config = dict(
    num_attention_heads=4,
    intermediate_size=320,
    norm='rmsnorm',
    norm_place='out',
    attn_scale=0.125,
    bias='qkv',
    init_std_o=0.00697,
    init_std_down=0.00624,
    beta1=0.95,
    weight_decay=0.14,
    schedule='wsd',
    decay_shape='linear',
    doc_mask=True,
    train_tokens=420900000,
    max_steps=6423,
)
MLP neurons of a small language model. Each row is named by its layer, matrix (gate and up: input weights) and neuron, and shows model dimensions 64-159. Each number is 128 + 32 x the weight over its row's rms, rounded and kept within 0 to 255. Numbers have three digits each. A neuron's up and down rows have the sign that makes its largest values positive.
Before each neuron's rows, "fires on" lists the tokens most often at its 100 highest values on Wikipedia text that the model never trained on.

fires on: "-"
L2.gate190:109150127113133109135111215114120057163141171075140126143126113167192168151195096202094132133100087126158161139133098163059122126128142136120068178106123181166151158161155153075130166125108090117209095170103124118153130137152132118075089109143130118109115170140131156126112152104164152100
L2.up190:143118136158121106089111108088146166178154108197120060082138093125135099121158144120166075095055156079141087108135145111095103126126141125073085173168095181112145145101147132085163095196125159151150134127094101068101114058162126092174133101094148106131120152072103121188106146158151151099

fires on: " w", " ass", " W", " des"
L5.gate121:109169099150166125161128158141166096103098171132139149158107097118146119100106098141158119073167092099131146136092099167121143174107153117164112023115134142075108108095163140158142144090098162157201162169120149100090178131109113110110109156149146082078134129198153145125151133119134170098
L5.up121:119176103082106111112086111169125160109127111135118146100158097157152173179093137120133122098187102181151152149192154114088105175112132160098152131090182160083123113194134179155159100122132100132147080104164088135079145090146087134152167078174096086163089092168110118123057093137140124107

fires on: " |"
L3.gate168:091081108156130139130129156099085101069103109069114119144125116157097168096137116100099131074128179123175145131165071089140139192059121123176149081102157134114128134130055136058191157101138129068089179157121121174135164148100111151146177130129153124121112149119175130155136166134102162108
L3.up168:203172127140131144146121147116143152114113088128110120126080128117105150152117107122088169135136146146129140133167125112168128112125069131131194106151149126145167061058143175118121025159138128085114152175102109138155101139134132123109111178141178055160096131081182142159112189138138132159

fires on: " an", " the", " |", ":", "qu", "n"
L5.gate194:103166106184135144141097154125104139136139097103120118112126122157119118108163176143089142183131145134126171094064115184104153136174147078128154074099099125165118131160112150152129143125173200057188150110059153137169115153139116099145091138150134089154123170156151171158088061087109124154
L5.up194:146114154106148068182110128115125120086091153176171111094164108122161135093124114076120139148183106083066093117056109171096189070136165083152063121152061131128123123160058093118167170074149164107117133148115176135134165163136143133042119128177105108145127179161063179125106103139108104164

fires on: ",", "3", "6", "7"
L2.gate241:181106168123093111093091119146193152080140083101188092119156140133078203128150157081152185127095112158137129163114109168135128114142138138122136155148140067134155145134145107099155167164128141076059106158120142128121165135133084144099166149094102099106159155111128164126076117193146138147
L2.up241:149106192147175096089086098143156132098070131138185077096166093120132163118155120084132098134096122106085160101090070148073163135142120145119161128175115120130116112175089095083164107147143159125139139129122147092137136113146091141116142119151135107126176134148076199117146136074132113127

fires on: " an", " (", " An", ":", "===\n\n"
L7.gate280:124083143157096151143100133152122091106117081146081160078150136092099095129187157122074148155125126095154106103089128137131108149145147156158107080102114136128116080099135139114130186094109161137130150092101180089125145145130085155120127112185187105107119111140128162110115174135099144158
L7.up280:149082165119116154118138162123135118065120101116080106074129151098118084130157150135065106157109166108117120087140127114111097173123177111165171133150084202175127108190116135113130109110131170065065105094102139128209152093128111112073103088154200115145127115108135191183113103129124131245

fires on: "8", "3", "1", "7", "6", "9"
L5.gate192:123115149156036132116153122071150123123141135102190084088121109108115136058177154111145140131098126154075158148110099144031182156197115111109154114098135147134060163122111094094153161108181100157053175109177099136159133169134143107139139092105062087019130131095140137132080176097042093128
L5.up192:129158146114139121107174108164151155150182099078111127115116141131152131064124145114060080143054136206156115173150099168121153113122111081093095149049135132123144175182126109116109119155155101171090157152135073102077115115138159127090146127088109142100091127122098111139155148112129118085

fires on: " ("
L2.gate127:135086139132080177154094122115071070158114123097139157144125113200156140105204149122145059151092158137126177106192156115110114154109165105117097161063117138138115182163150085154137157158110161069125152134187106121139121174104097163166131107198155136115109119059078152117128119139108077108
L2.up127:148160158136099138149134117100157125135110078104145161117093138121076159202176163057079129153121183138165165107100155127108059160117143118073123065066137191118113118105135138038086173140114077089135124123118135103151151062106103185138141134087093109123054140103085175159131114094132092131

fires on: " (", "-", "ity"
L2.gate167:177133137164098158126152138120090122155120128114169101122158132192134096139107132125087079162125146118188108201079095152099115103136179170157145134103108140134078171098129135091190131165111148123185150099166091168115141109132091173160131112163100072133122112083128185137077130113131085157
L2.up167:097100148095097094152176180154162139119074122094109128130156095145141180123219135126123085116117100194160125124160197161101150123117120111120109082150147083117127148111112096099124168188135104113103095085106076111090116130139178196059138086097127152147103165089114125153114079197110134041

fires on: "ed", " ind", " cor", "ake", " took"
L7.gate202:079107090131074148127141102111159136134128146154095129171101056133127117135112089139113058186133159123084136137118175125095120098153110101153136082073152092124112100167147128123090195074151144070150145163152124080100097192187048150113142150106143145088160126127171202111162101124189152142
L7.up202:095131111120100111097070154131131105143140143114112192101117089120160119142069113076109152120118137101152148174097142175155142128139099141119178040097170157104150149082111192097121177140110148123145094144111110137125085082162096142159120120115108105079105068192147110127149082153155147113

fires on: "ail", " =", " Air", "er", "a", "'"
L2.gate273:117169161113106075146203113104116098086100127060109146154174133078144149152122092129086164119175142088108085140114095116094140131165114132124102153118151205146133103136056141151187148137135178099149182120119161134218139170143107138105107073125086098173185099087145153127125132054109133132
L2.up273:099168104148145130078100103131116139163095077117164200109136069127116126151139135113115137077155101154060090171129122166203133110131140142099127059137148027159141163112130092149113075112129097099136177155103131100149140149090121088102114123154165152124100216127141133163136118113160124108

fires on: " and", " the", " an", " to", " w"
L7.gate304:108107127140165128221078056074139151171164107111103114110110094115120114168201135146133163077152214151136135106150053180075156117103125099128104134192133118145136145109129140111139122172144186182120131150096108176090139143126119139153058163181091130085189109134129092066109158080098139165
L7.up304:124128071152122092135160164125132105064064113110073109168159076160104141157160083152127110097125113153084168155154133189151169120114102151123129160128079136120172140127128148110120114136191148137156113113109164095138181125071093121085123117107126130051154164155104171078227109144105027188

fires on: " a", "A", " the", " The", "The"
L5.gate78:139117136113179156148155134117117112168134130155109143144141128151153093104071069125100089130133125133160078157122114112165166120135113099134113164168151107128164173170082076139142113071147123099143205073163143136103100107092165137146068151116109104110156065108101144164161109104119128175
L5.up78:140100069115094194098141100168076100117127075147148110130097108131089137067121103106119045093135166111092135117092094171106126128167084127169183110129107096109108147073153093141095152093139089158124187155126169107115109110100136061121111140120139102140121129207139168152119116154084153147

fires on: "6", "9", "7", "8", "3", "1"
L5.gate59:114150150122083189121141089126150129145179127094157098058133083115153104114059119132120091180116148166131111168114120149182099124132123118071152138136081153158167107105160128075093141153131196135093116148120049142078101148089160130115103094096094137137126138078159104184128175150068132051
L5.up59:108129150140144122183172119098131180104109085133119139129117116126107182075128169118111188124069117132082082140197147128151142094100127137091127110078093133183148061154146060135163169161122134183132148110198080117152143149125111134145095119140127094128084108083127139087121130182134138071

fires on: " K", "k", " k", "K", " th", " Sch"
L5.gate81:140092175143089185130156166122177162128144107027134119132126108168170131108172143180131149144119152152169178126109091142173153139165177136127149111162128136191114146085159163114099150120152187065144168140165094107176101165142174112078111118127163176150169172185104144124060125123127142138
L5.up81:121175094034151117107105153066106152110091112115176126144123123157193093126219133189093153109198166139110164122098123101195145104161134120152126142152140163137166099124141134092081115111126141110183159123101149096140085129208134192031108154121171154122240165141073124087102148097132140110

fires on: " (", ":", "\n", "-"
L2.gate27:116086100148097123086122121063142112134131140123108096148102171143078188112159123103088114179118128200150075146152135159071118136170184097154060159151125112110110168096124111064177144135154119086140125128114136080079163103120109141093163107131113075152094121103127156136093093201121155113
L2.up27:136110168167098097143147097070197170109160118111126139097126096097131206118115153143060136193124195194169167087107190153109108145151160180052151150145104136153146136100081100099125120178083118102129158133142090129114159085079097178124137107145176120097109143121121131140118141171125101124

fires on: " mi", " f", " ft", " m", " F", "}"
L2.gate15:147111171140124160081106101111127080141129124089178158115123061174133150107147138117136152127103101143126093098081126119122138112159149172109105156107120162192133155122067068151139053120058118159092137180196137128127137140105167168125128057142121119131163129148148117132141157099103111041
L2.up15:137192128106081187174122146134139123155146068053112093135070048187106178154066128113116143173074120131098092143144119105159114090135123159114145145092133118113115136093098092121125135119083167159136133120129084122134158186136148212191125111099156133100132161173106150074086128118142153082

fires on: "^{", "\n", " (", "===", "_{", ")\n"
L2.gate77:156093173174083110058111116124180126109150165082109126102155106085115124114158094096038098135088122168137141147170080153132176152187208169122153088171078157156113180145130118085137118159118121140101146148163130095167144153141164101171074106119086075123134115170170144145084065175157078062
L2.up77:175134112119110109132092141095143125130129109089086147162158118125078082161112173168150091113177152131187088127117144121164166162192144180134059105102138175164085221102160080109170068125171130138169103104093107095182145091107091158092151085122147127105109151127167088146094145134230092171

fires on: " (", " ", ";", "b"
L3.gate45:147140166112166100079093139125097098144158100104122155122160138178134097121202127113129122118054111174158172151122128114070128115126173086102142118104142148171119174138122067109150155166109162154171095119137133125098147153069081160165122188097133095132172149112165168144115138159057126165
L3.up45:080136128146192153150196194134070102096129104145114117124092135065165166104184093155157115139153090107108167120151119105175103124141146137128090115174134198107126089132106158130120139121145137159076068140062043153105103150178154183150129150151087129160117121159132106113111144118148073182

fires on: " ", " and", ")\n\n", " ("
L3.gate296:127122146123138143136167138089100153107131121159110112140107090139121126110204106183088081138135140146170252139089145130102072130094165131103133108138220125152118177077123160104115183138091111137165151175151104109133110202142098142111205117124146183141147170151141116171146123094129157143
L3.up296:123100119100119110114165153095103137123177089153177152109134104051096140110142053123119098149116164108115172182117135166114118114110131152105080132156169255166120065171135137105157175153144133164128081146095180125099141151118086097147156182133125119168117158107144209130132139148075103138

fires on: " gr", " and", " Bel", " re", " US"
L3.gate309:148135110128153104082126147160157161088104092111191090127181119155092089152127089137161154137190061144166128141110150137132134109112097147111170034164131131142119099131151163111185165097102099115161091096146122154134133080126107137146131147114135169119156144164202137137112106112177104171
L3.up309:116118183098098115166094121136129077179052146107098151144171161122134142115122086121095201109102193165099117158171111154126112082126135113142189103113125181090136149105124224174139177140093117116121137145113143071135136085116090113161167133175108115180106162118100104144091056146098118146

fires on: " c", ")\n", "==", "\n\n", "):"
L3.gate70:093127132067142107108176071144052111137089125129163092175171081142098188137145165077155157112084161151077164103107095072176138153118123141140151126151155146149113132089104119130089153128115107093134130142148133142139133125129158107167149149138056114120117152163127135117077139178069045124
L3.up70:170122156145127113139155156129176196159142115110137150173088098129145109088105117074194107148157090097121169147083171113135128145092142154135167158156114109170120145144155146115162138177146184210170183190150146119142177146183114134150061101082118124131116158169161126087175140059105132147

fires on: " att", ",", "w", " |", "t", "p"
L5.gate111:140144122096102146198160122084140125105096216085098122080119097182139153123193117162084162125172124128101161149107072150142139122124086155146121091058131115154161161139101103082119114115135124122189156078057173106147117146135093175096065172153071112098189108073209147133158115120121158145
L5.up111:102070109112108150119121157110120164125159164168077190157114153146142106155200162159163140086196145155118155169142093153131094129108142108148146113099100100089154153138144175146109114142154149124113112106119067145074124154104088181130117143115109153124107181090160150113189174180164187127

fires on: " and", ","
L5.gate200:154114078130146139121125087168165123107071121113209132141154116121124089131128105134105115110133174158099080166161111168063103116150127138118173089137140175169131107139105160119184174116141172120108112183125119111107130176137127129125126163122099121125114171086108168095169136138150108110
L5.up200:102162097123148106148121104071183128122170117098152139148147144158136065163185116118177156123070131104079118117141142078107176110137139084108130117153083108092147099174094128091123085193184145110119055123109098096158092122164163114133187163202082135177111143130143135120167114121156071146

fires on: " d", " c", " D", " C", "-", "enc"
L7.gate168:105111117118163131147166155142131162052091075088088146125154078137119156148156068133102174217142167152165132146110111173127097126170068152109139054145101232187104102127097121139147192104163111096184132088069108125168140111141079166130115140178120071131155104104157172090131102108130109128
L7.up168:104079160159177136112145132128107149086103193103147148131153142123155125165138157049118139129129087129138133143146157089140134119107147128096136071180125133141128156128167135084092188125080105090117107094095115111137076116138144215127146123126138141104164134105157141137158126116088125106

fires on: " W", " N"
L5.gate202:129117139095159122175113161135153143141109116107126137140177137102132115088149142147109073128126169073152157096111157093073108148113133118118102153090140145093120112188125107137158127093071152171107131080154137084094068158135141114131093090101001116149147127103144076118127120187151118139
L5.up202:131137160093166148180118142117162129122116142098124111112114101129160072162169132193086155114160158164097137063139112128118087109112144100118147115159134128100159139203173095106146127158099100126111145170116111086144112113118155152135167141132100199166116123143083131116169113148150150096

fires on: " in", "in", " mon", "n", " In", "on"
L7.gate126:100150179140128137120145162137121175108117159093080155190102103075133176115122149103186134078091074149155138170088133112179122114117112109103185072151135157163140158163139061169176136212152139102136111107120173160140060113176193185133123115089201061142142085115124104099129165133115139117
L7.up126:161150178088154083077148167147080151168144092138130108119151115153191140149172108103123101142101135112127203110181158074141165107089159083048093103128154089171147143057173110136132125127115082156105058109105106141134162137104059126142145096138121114113165076178119135087151120152115146137

fires on: " |\n\n", ".\n\n", " list", "\n\n", ")\n\n", ").\n\n"
L3.gate319:142169045162147129070193078177164190164095147188100150088134121112099098112158094131157147088084110149151127119108138130132115186079151145079097140140122134176123162114119095175116086101137126161091087101114157113136136110128147149161125157129122116173125100147106136098095101137090125086
L3.up319:168101075096101139106203061169143163124160112098074130131081116109102140140084087080144117150117211100125176184070137119132092158091101118155100118134106159119146103134106110127118159096129165203149117165115193068144138114151132133107119115163053114137112121079110206088101175116125099119

fires on: " |\n", " |", "===", "==", " ", "/"
L7.gate93:149141118121097146113171158118119130144133101060129137075109098097118143126228112165193063122071170173208127127153124135159123186110166166114119124073115177135158163148139195139089116147125120069094172127088105149172190110186121161119127152109201111131144151136096138180092111151124179112
L7.up93:113118092127159128166103197158129066111132137116114137125104119136151152089188113093121121107082182127141093116111098114149128140135132184096167075160103150132165181115137137087173079197172166086092109143149188145152151085112192126089076082089117096081114134100154116131129065144104151151

fires on: ")\n", "21", "\n", "in"
L2.gate305:087122156136120201083104103148075139095157127122152149134185098057093125097148114139157100123135120152100119143092147140151182092182147120129142106112142056143118176104160149138146138167135117109125109129099101153128180093135135204125108042139139098176146150088122137108126080153078138068
L2.up305:092136176132116152128124108139109102109155149134078143135169138106124147093136114114137111109112109097137128158136125081210100099139153164114114118118087105108121178066155102136097082144126135132135133109095081156135159105141113213099137057188128090153115161135129114100149064090144148146

fires on: " prom", "ann", "y", "ll", "iam", "pp"
L2.gate109:171076087089101172101130141158107103122104087158105159188192100131107123099146112117165136124143144110153139131130085059125142181152131207127157193138104178031112117109087101095168051118178115103091125116119152120106047093155105149089152085183135133168134073072160182175142062122176131098
L2.up109:166093111124118147134150135177120124153093028148083105093120142116119137155086136111116106140102131088078172122146201095145120152130138126097153085106077115140099126121119115134140132153102136108133063178137191145096102159148123112143204091132112071108129142060122113148192161040150160156

fires on: "is", "q", " re", ".", ")\n", "st"
L2.gate84:118073134144116149157111073147095133157116176104175124136165118205130160113180089120071116139168144130173141098146177161108106178114166125132140145146126115201104158159145068100130144122134125114132117122150153178169153130131134177142141101107102089162143158100122155197078088097120149106
L2.up84:130154114126152148152112126125077073164129125139119133106143118162113102129189072143092142178075093141165150152172101114059133127037091114133120139140141128111161126082197139090177127088130165122144123149146158123151154148118128153110104154033154136122169114183107081116083105075175126120

fires on: " C", " def", "f", "-", " comp", " Comp"
L7.gate84:130075131144141107146144067127146153131118127103104150096185131139085148094188134097120159135104134140119129132130143198114135089104138154100152127109082123108156224125136162190113101108136116095186110117099070145175093143140126121178095140161176149081092098156166143121092110080182110099
L7.up84:125142080100183194137136144074085156138172074156109164146104129148106128116177110111148122127093098073148164108143098096116114168066152158139168184168158092190104137086167120117130102133146164097126115141080106141140090160103116149110158135114152141129116125155143159143047097113172084079

fires on: " (", " km", " mi", " m", "0", "n"
L3.gate82:157160134131116143139109168079153130090145176086121106087080125149144193109113120150140107062118072136113146143102134156108109131130158064134097090148150102081097145106106090118147152156162154164189124153180162098139118124188148080155108111092111060107183130147103150121113168162064098079
L3.up82:156100137085107094119132131130117122118155086112138097081169137154136214116207146116117135104122158149133137128114147142069146152126169171126144104100176096148100126113077115071128083127123133091133211155141149048124160128132092109139160029129135133208137149129112197088138176156114156150

fires on: " km", " m", " (", " a", " mi"
L2.gate44:159108217170144156168144171120164118108129107124166111152077116124139117108198180160180159117105113158062110107062082100097100156135135119139148176093105139117133153137117111078184058135116137155127115167116098093147174132120150132128070109147086086124099160126131121117112131129170107152
L2.up44:150150133148191137101183132154148156126129071091107121152117163169117128142110123114147209150161083137063090110095168097178176106066161128081113096145140128157089097093119097088116088129147091119179142136114146093133116087135140199146139146123070095153139146076080134125118149137129165147

fires on: "\n", "n", " mi", "ens"
L5.gate139:160112137208086119135137135124158090169176151101113141096131080088104108157109107161096138050126057119118186091103101133150176182164159115104123140135145097072109104146127080070136179107157128103172124098184187132155098157201111128161157121158152159136179192160117162086117150136093104058
L5.up139:102101128114097127117117107136170131131114097089103107133096155081199139133164120156112094172078090138144147096195155122156037136125129179119156124036052126110126141128134138101163137130103097177134158229143071079149145120097088162161091121163120155105161163114146098053138177093159130122

fires on: "le", " U", "^{", "q", ")\n", ")\n\n"
L2.gate75:116041143132133131129135088133087120095086113099162135150178130187046155101093045118150100135148144170097111186145115083100092163138128093082121128106143110191124151145124095187119135110106118196144112121182144115175156111102106114166117123082110158102118157118088148176059131079071173106
L2.up75:132066118150123054106139110105103130110108159106160126158110103187107162135073111120140156130111059082135097124133114122139098109116159146113102167131142159082119126117180129100108170165134208105083086157145142122131135090184129151146085177056176153170137091156115153126123132114077160110

fires on: " S", " P", " Fran", " N", " M", "j"
L7.gate122:155107120145096143100148161161121147085160085126086126098192118078147147058199142148092117136102107114119121167133118110097085094162093067115074096119116114152087149130158076114203079107137140131128125148114088128151038142073144148095081104150115102145113132106150123142132105099147082131
L7.up122:119157125153134183140052170071150139101151105137082138082136107139118075092110163190166093160094161105130146174154132134138087149097113142173111183162140152119087119122136116120205146157097097153156143126123150102115131126125181088072181139125106186159080127104198152145079163190158121110

fires on: " comp", " Comp", " app"
L2.gate260:104109110172166149114147182140174159069117186103130147108120161194139145076158130104109158157094162147167127158198123185050128099157163143136131128105140172092090198086101088119157135146146123121122162100105138169166127103135089174189177169150106062084129160131116140165096150137133125053
L2.up260:131153139072183163153146089129094118094121150133117123141109199174141123103151145112142152162126107041173110124159177167178130124106097084178190104151161098104137100190114096140072127092179187070135110101115166113132064078084142199173128142085163089078133064165065112142120114113151130129

fires on: "==", ";", ":", " of", "."
L7.gate64:147121189163160100166122093106174085074146059112130137126124093095079141128096102161095164074065098140111095154142189087150074093121133092113095115118135147127115164177062154127082105156071120126121144147130148150123161162145144128182129166070161120126183120140137161095153184150124136113
L7.up64:109088151133158124123127159075137129133109063110066114142117150140116115134143092096122104152105127075176150102084139103120061144143130119146110145114174133199154133109106118092171143162179113175141118135146121140178159176167111138094171157177120130115090146150117087155135071048121106134

fires on: "\n\n", ")\n\n", " |", "as"
L2.gate259:145050137201095134153163087117109154106109110133089101129096097177117151154072117099134148204137209123186081184081125153112149108131175125098096169169143110210078177131104185125154143089120120154116110146146123102115219153136117092145118106077105125086089110134179187087065130128169150087
L2.up259:106122120128109159163185151193133142130141114095154146144071136085173155108083121129195128077138173122129124088077108118161124191175097154197065119149130155096112103123084070154112126096136153080144127105135151119128142109135155127095087148127115126168099115083166134112155152158185144142

fires on: " th", "ot", "arn", " not", "ik", " k"
L3.gate290:116102118158105123111172207106169062082137130091136170114165106088155165064134086190115114145111192178124149156073090117109149156118171137128127093151087147099084150071094119117185159103133110113132130148166103141095090136124138086131057088187128155112147124147118110110125191102143189066
L3.up290:148143074161106156124155160069175090134178135097120133158106135151177192136114118140089145102157143108133160163082114122118169116138135130140062123170078133115103156128093104110099213109109087087199164091115115099083069126063133101117034122113115081096127148093133111078119142125114187021

fires on: " |\n", ".\n"
L2.gate236:143158138150080121095087141136113090129149177116158116115089167131139117156150097138149156110112118154079125083123110152171119153146141140135165096066139152144137158102084193110143130094121152111093104084045141105138187167162149077105151094182080137103118163129065108154101134159133155127
L2.up236:079155126122107153102133079151143117132136132139182084062088101076156158176090105122170136142128114126090070118136166157171141116100121191150143148059108154129138101117098101105077111175118134081046089107077155131091056114079168119082105141120129170074128162148054123090095076131148167103

fires on: " |", ";", ".", " –"
L5.gate153:084128104164119192118145141124124133121072103085111132134146095106084157102168106175130131116114084127123148158149102110104170129159137130138072072128141133073132116116053197114142124115192092079118168191096182196157177114082126083113130129123132091188107141120196195172153139139083137120
L5.up153:125164155127161095154096140147133130126059081157145154090139139189149128118102153178136187122143103114132128104083145134122124187212094153136108101075097100072156127129164144144115155106117129088160165206086103178173099070090087128091170176164157072086124115168204127133148187145102112137

fires on: ".\n\n", " |\n\n", "\n\n", ")\n\n", ").\n\n"
L7.gate140:072077172130118138131166113100170172077147192128116120100129120110102168091125084134189109100120173082100185114062107130102142150134182112103115141106136166175139112149044110119140160113182168184097111129137176172126094154125143151149133106129077152084167097129142166111118132069068152106
L7.up140:083127087107091151124146101156106156153168136160134120151123152123162163138121150131212168112175186052137152127101146070185142115152117131146128082062120136095138090129096076150081101112112166218093145106168156130135115160097152113117145137123099115111159064145106114058072112142136087045

fires on: " the", " =", " Che", " A", " a"
L3.gate1:135144120109125104124158132130112125039087095147134070117149095142121156091139112083073136068122141121057129116094162110105186184128180082182122056122130152100102157117084120093137076080162163096153130111102140111126149150119170072084156099117128095104145095112183109140114136146122121151
L3.up1:166155056116188127113188063140093072121121050119111106089070122180117054122103083169112172071127084097105127131121081114110189137177114138175063123158177144142147111103085113166129186119135089110145143141092155091136151119147143099115102141123135103105091140165132085158153099150094125152

fires on: " "
L3.gate318:120138118132139113141100138114151155128176122157070131135120111137139140105164052215145060166111138156113150096069104134178111103129140156139152134146152251152138158102125163146129137145112090126127099124054156124103128155143116132147112094105124114110150110079152097164097096138149067143
L3.up318:110168140118166128101129155128088140118173144155170160109119150093163134152122035187171143163149116117111125086116123116199135145184122148132205150143139144160131135178167177142102097152093135089081123153100091154099143181042171150101041129122158115122128081103104079160137091160141106116

fires on: " st", " ", " T", " red", " (", " m"
L7.gate50:148158107129137186105149139134128082157128169106078132104154118113106115118152121158120200097096121175144151141120095112089104144146151109116132140137162139119148152116088105115164116167149140122136114123117156102095152193138134188137122092123137118172131152089134158142132106106136091061
L7.up50:139134145148157175129168162122136183104142151199111110032118139144144123126126096101121132161162194132110165156127128071154119081124146127110133073136124080132130180146106144108096133160141131159126173191120088091126137145109078151158117094106111104115107140051093124154116063112148113091

fires on: " is", " was", " are", " were", ","
L3.gate169:092116166123137105131185106065143108093115141098180163147156130104099151116123122178113093186134093107153137171191121126101076119152155120116133135100101133134119122157130119095210074126113099152068181152161133147107098164111094132152157070120057113106134123112100153105123150206126105133
L3.up169:145111107141129110088159159152169140130173172020115118145080126165161099141161179051169061188150112172105163118136165124082153148139126169127132130081077123170143179148132107141148106167150106123096114118126095113134091144112216144094118111185077140126123119141128096163093129136103152151

fires on: " Ch", " co", " se", " met", "et", "ax"
L7.gate299:111123121161165104163162081172159088093104147119149124123149098093095121091149084115120128109124202142105101117116144109040164145146136062141130064135150131123148100170187144150119107168130159150088156133096148115132125220114094164145103126109168184082161132087090178117156109160132102097
L7.up299:141182148119141116117161127176113136119140124129089131093153135083148131162158082138143130174113143113120129122173134138103115140141122079177083120124138099104135111146147102157125094166102151129113146094056168131093147162154099090111142145174109143146091087088112084071104099159141134169

fires on: " ", " un"
L3.gate255:130160126144178100085144147135097131131108118084158112123114079113143134156125137150132136142108135166121155101076140122161127188169134110162078053132211158192131126134131131147102083138106102025174106143101131175121186124135151144112137059069155111114151095044178121155106079101124103084
L3.up255:110135138100129142124146112155129101142121121179151091115084111192139153133087075128172093144125063142098126148076099109183176150129138154121166127174103104097135107072168206042117141160128110111098110128096085103085158159079140172156100109116157127105127120082157128160112083205151185064

fires on: " ", "-", " dis", " by", " ("
L5.gate268:165056168147101091106142176095097071145104069122110166099114115075111158094207127136085062127102142137177146116101101125089121117108196074116115168119140182158111189134121129106134117140135144146145104110090161102150116162104089099055120140126133080116137113121130127140099100152081183125
L5.up268:147127132082180092131127148116140150134095118168138123139127158174106123155147140110088113113135125086177066127152137105115114181083109118119150121122147150106129104055138140102093167141107131149157126119087132099121123143084107127136154162130128098101085130046101093191125107121099135134

fires on: "ens", "is", "ann", "ll", "ew", "red"
L3.gate299:100104114121072204132117107144119172142146085085133190072171092089135161098078117136110127106145185107086115138131158108067115205041147148182166120091141090066069083031088130156157114193155103156142103118139128138137054127177077112124220122144121138085151125136107152112117137143123163114
L3.up299:136130134135084189155095094155088197148134158115157109114128132098162080142097161181109138102053140116108183065168139101059130162083134146112169094081141119098123117060170126140178060186083137168125153141093122132136120146134134163133113128157109153077122134076094142173156120116122131121

fires on: " |", ",", " (", " is", " and"
L5.gate110:124076125133090161102091090027205104105082132155140135115094147151108085132215094133165168173143110134143113142099104204050144100150126162098162132101108136159143085119076107115145069101141113090124109131091078171183102155079105148135110101149160165115111184050181154110070094145124134102
L5.up110:130151182075136127080130178122241130107138135133124170085107117182137080139196122084193162147112093109148141144156168131069166095089142131103144113162103091128153117130097159080115042129158162119056105132096071152126080105078137120153082116170165141166075147099137144114131126128143157123

fires on: ")\n", "\n", ";\n"
L3.gate269:103083079142128144082153070090120096118031120111130116214097095168189133111129105167169109143117149157094205150149111143143143132147164145117146153133118135149075144125176155115191170127195107150155113080100157170131114144164103150122153110094073158186110133123122145162074103172125091079
L3.up269:156127110156125152070138098118079154218138188178166118159086121116173093146087141137171152126126078082099119176127126089142135121109107132141111158176061127121154067121157112103117142151143151186166104114154105110117113129186148141150145159023154172164102129142146134103167189209063135123

fires on: "==", " ", "C", "G", ";", " to"
L5.gate103:159079158132117133144128122128199072076147139169083198146196093128086105085185119148140086122087096120095109194115160197086178208168182151155148106092122160135106153166096146162142174144140106144132136122123101136136094132054129169154126115154159122159143091127147114123112153147124157159
L5.up103:131046186129113107161115144132157118119114077107112163218155123143118169114177134129161101142074098123084174162107134176096113179211183144117153147141094125093123118123148133130126136189133089136187127102179035169195133121126103156151116112146107135138142135119092141110094118127161074119

fires on: " |\n", "\n", "\"\n", ".\n", ")\n"
L2.gate33:126103138118093132127187170096151086141173177189129125100087129133175117103089108119135160124127152154126065054090131175167117143107124132155147091091179124105141181101116151140143121150095151134133134116093136105088178158170158136137166151136097172063146129078077109158090091132111115126
L2.up33:096122087106145118125114147049151114092180154160159118114061163150156088088069147108176058136070191140154112089107118168117152124152096164098185139169104126101139146127098158166153133159131148128064140102089150149135162120162150099148147157125080128119115104041117122151127136161129165156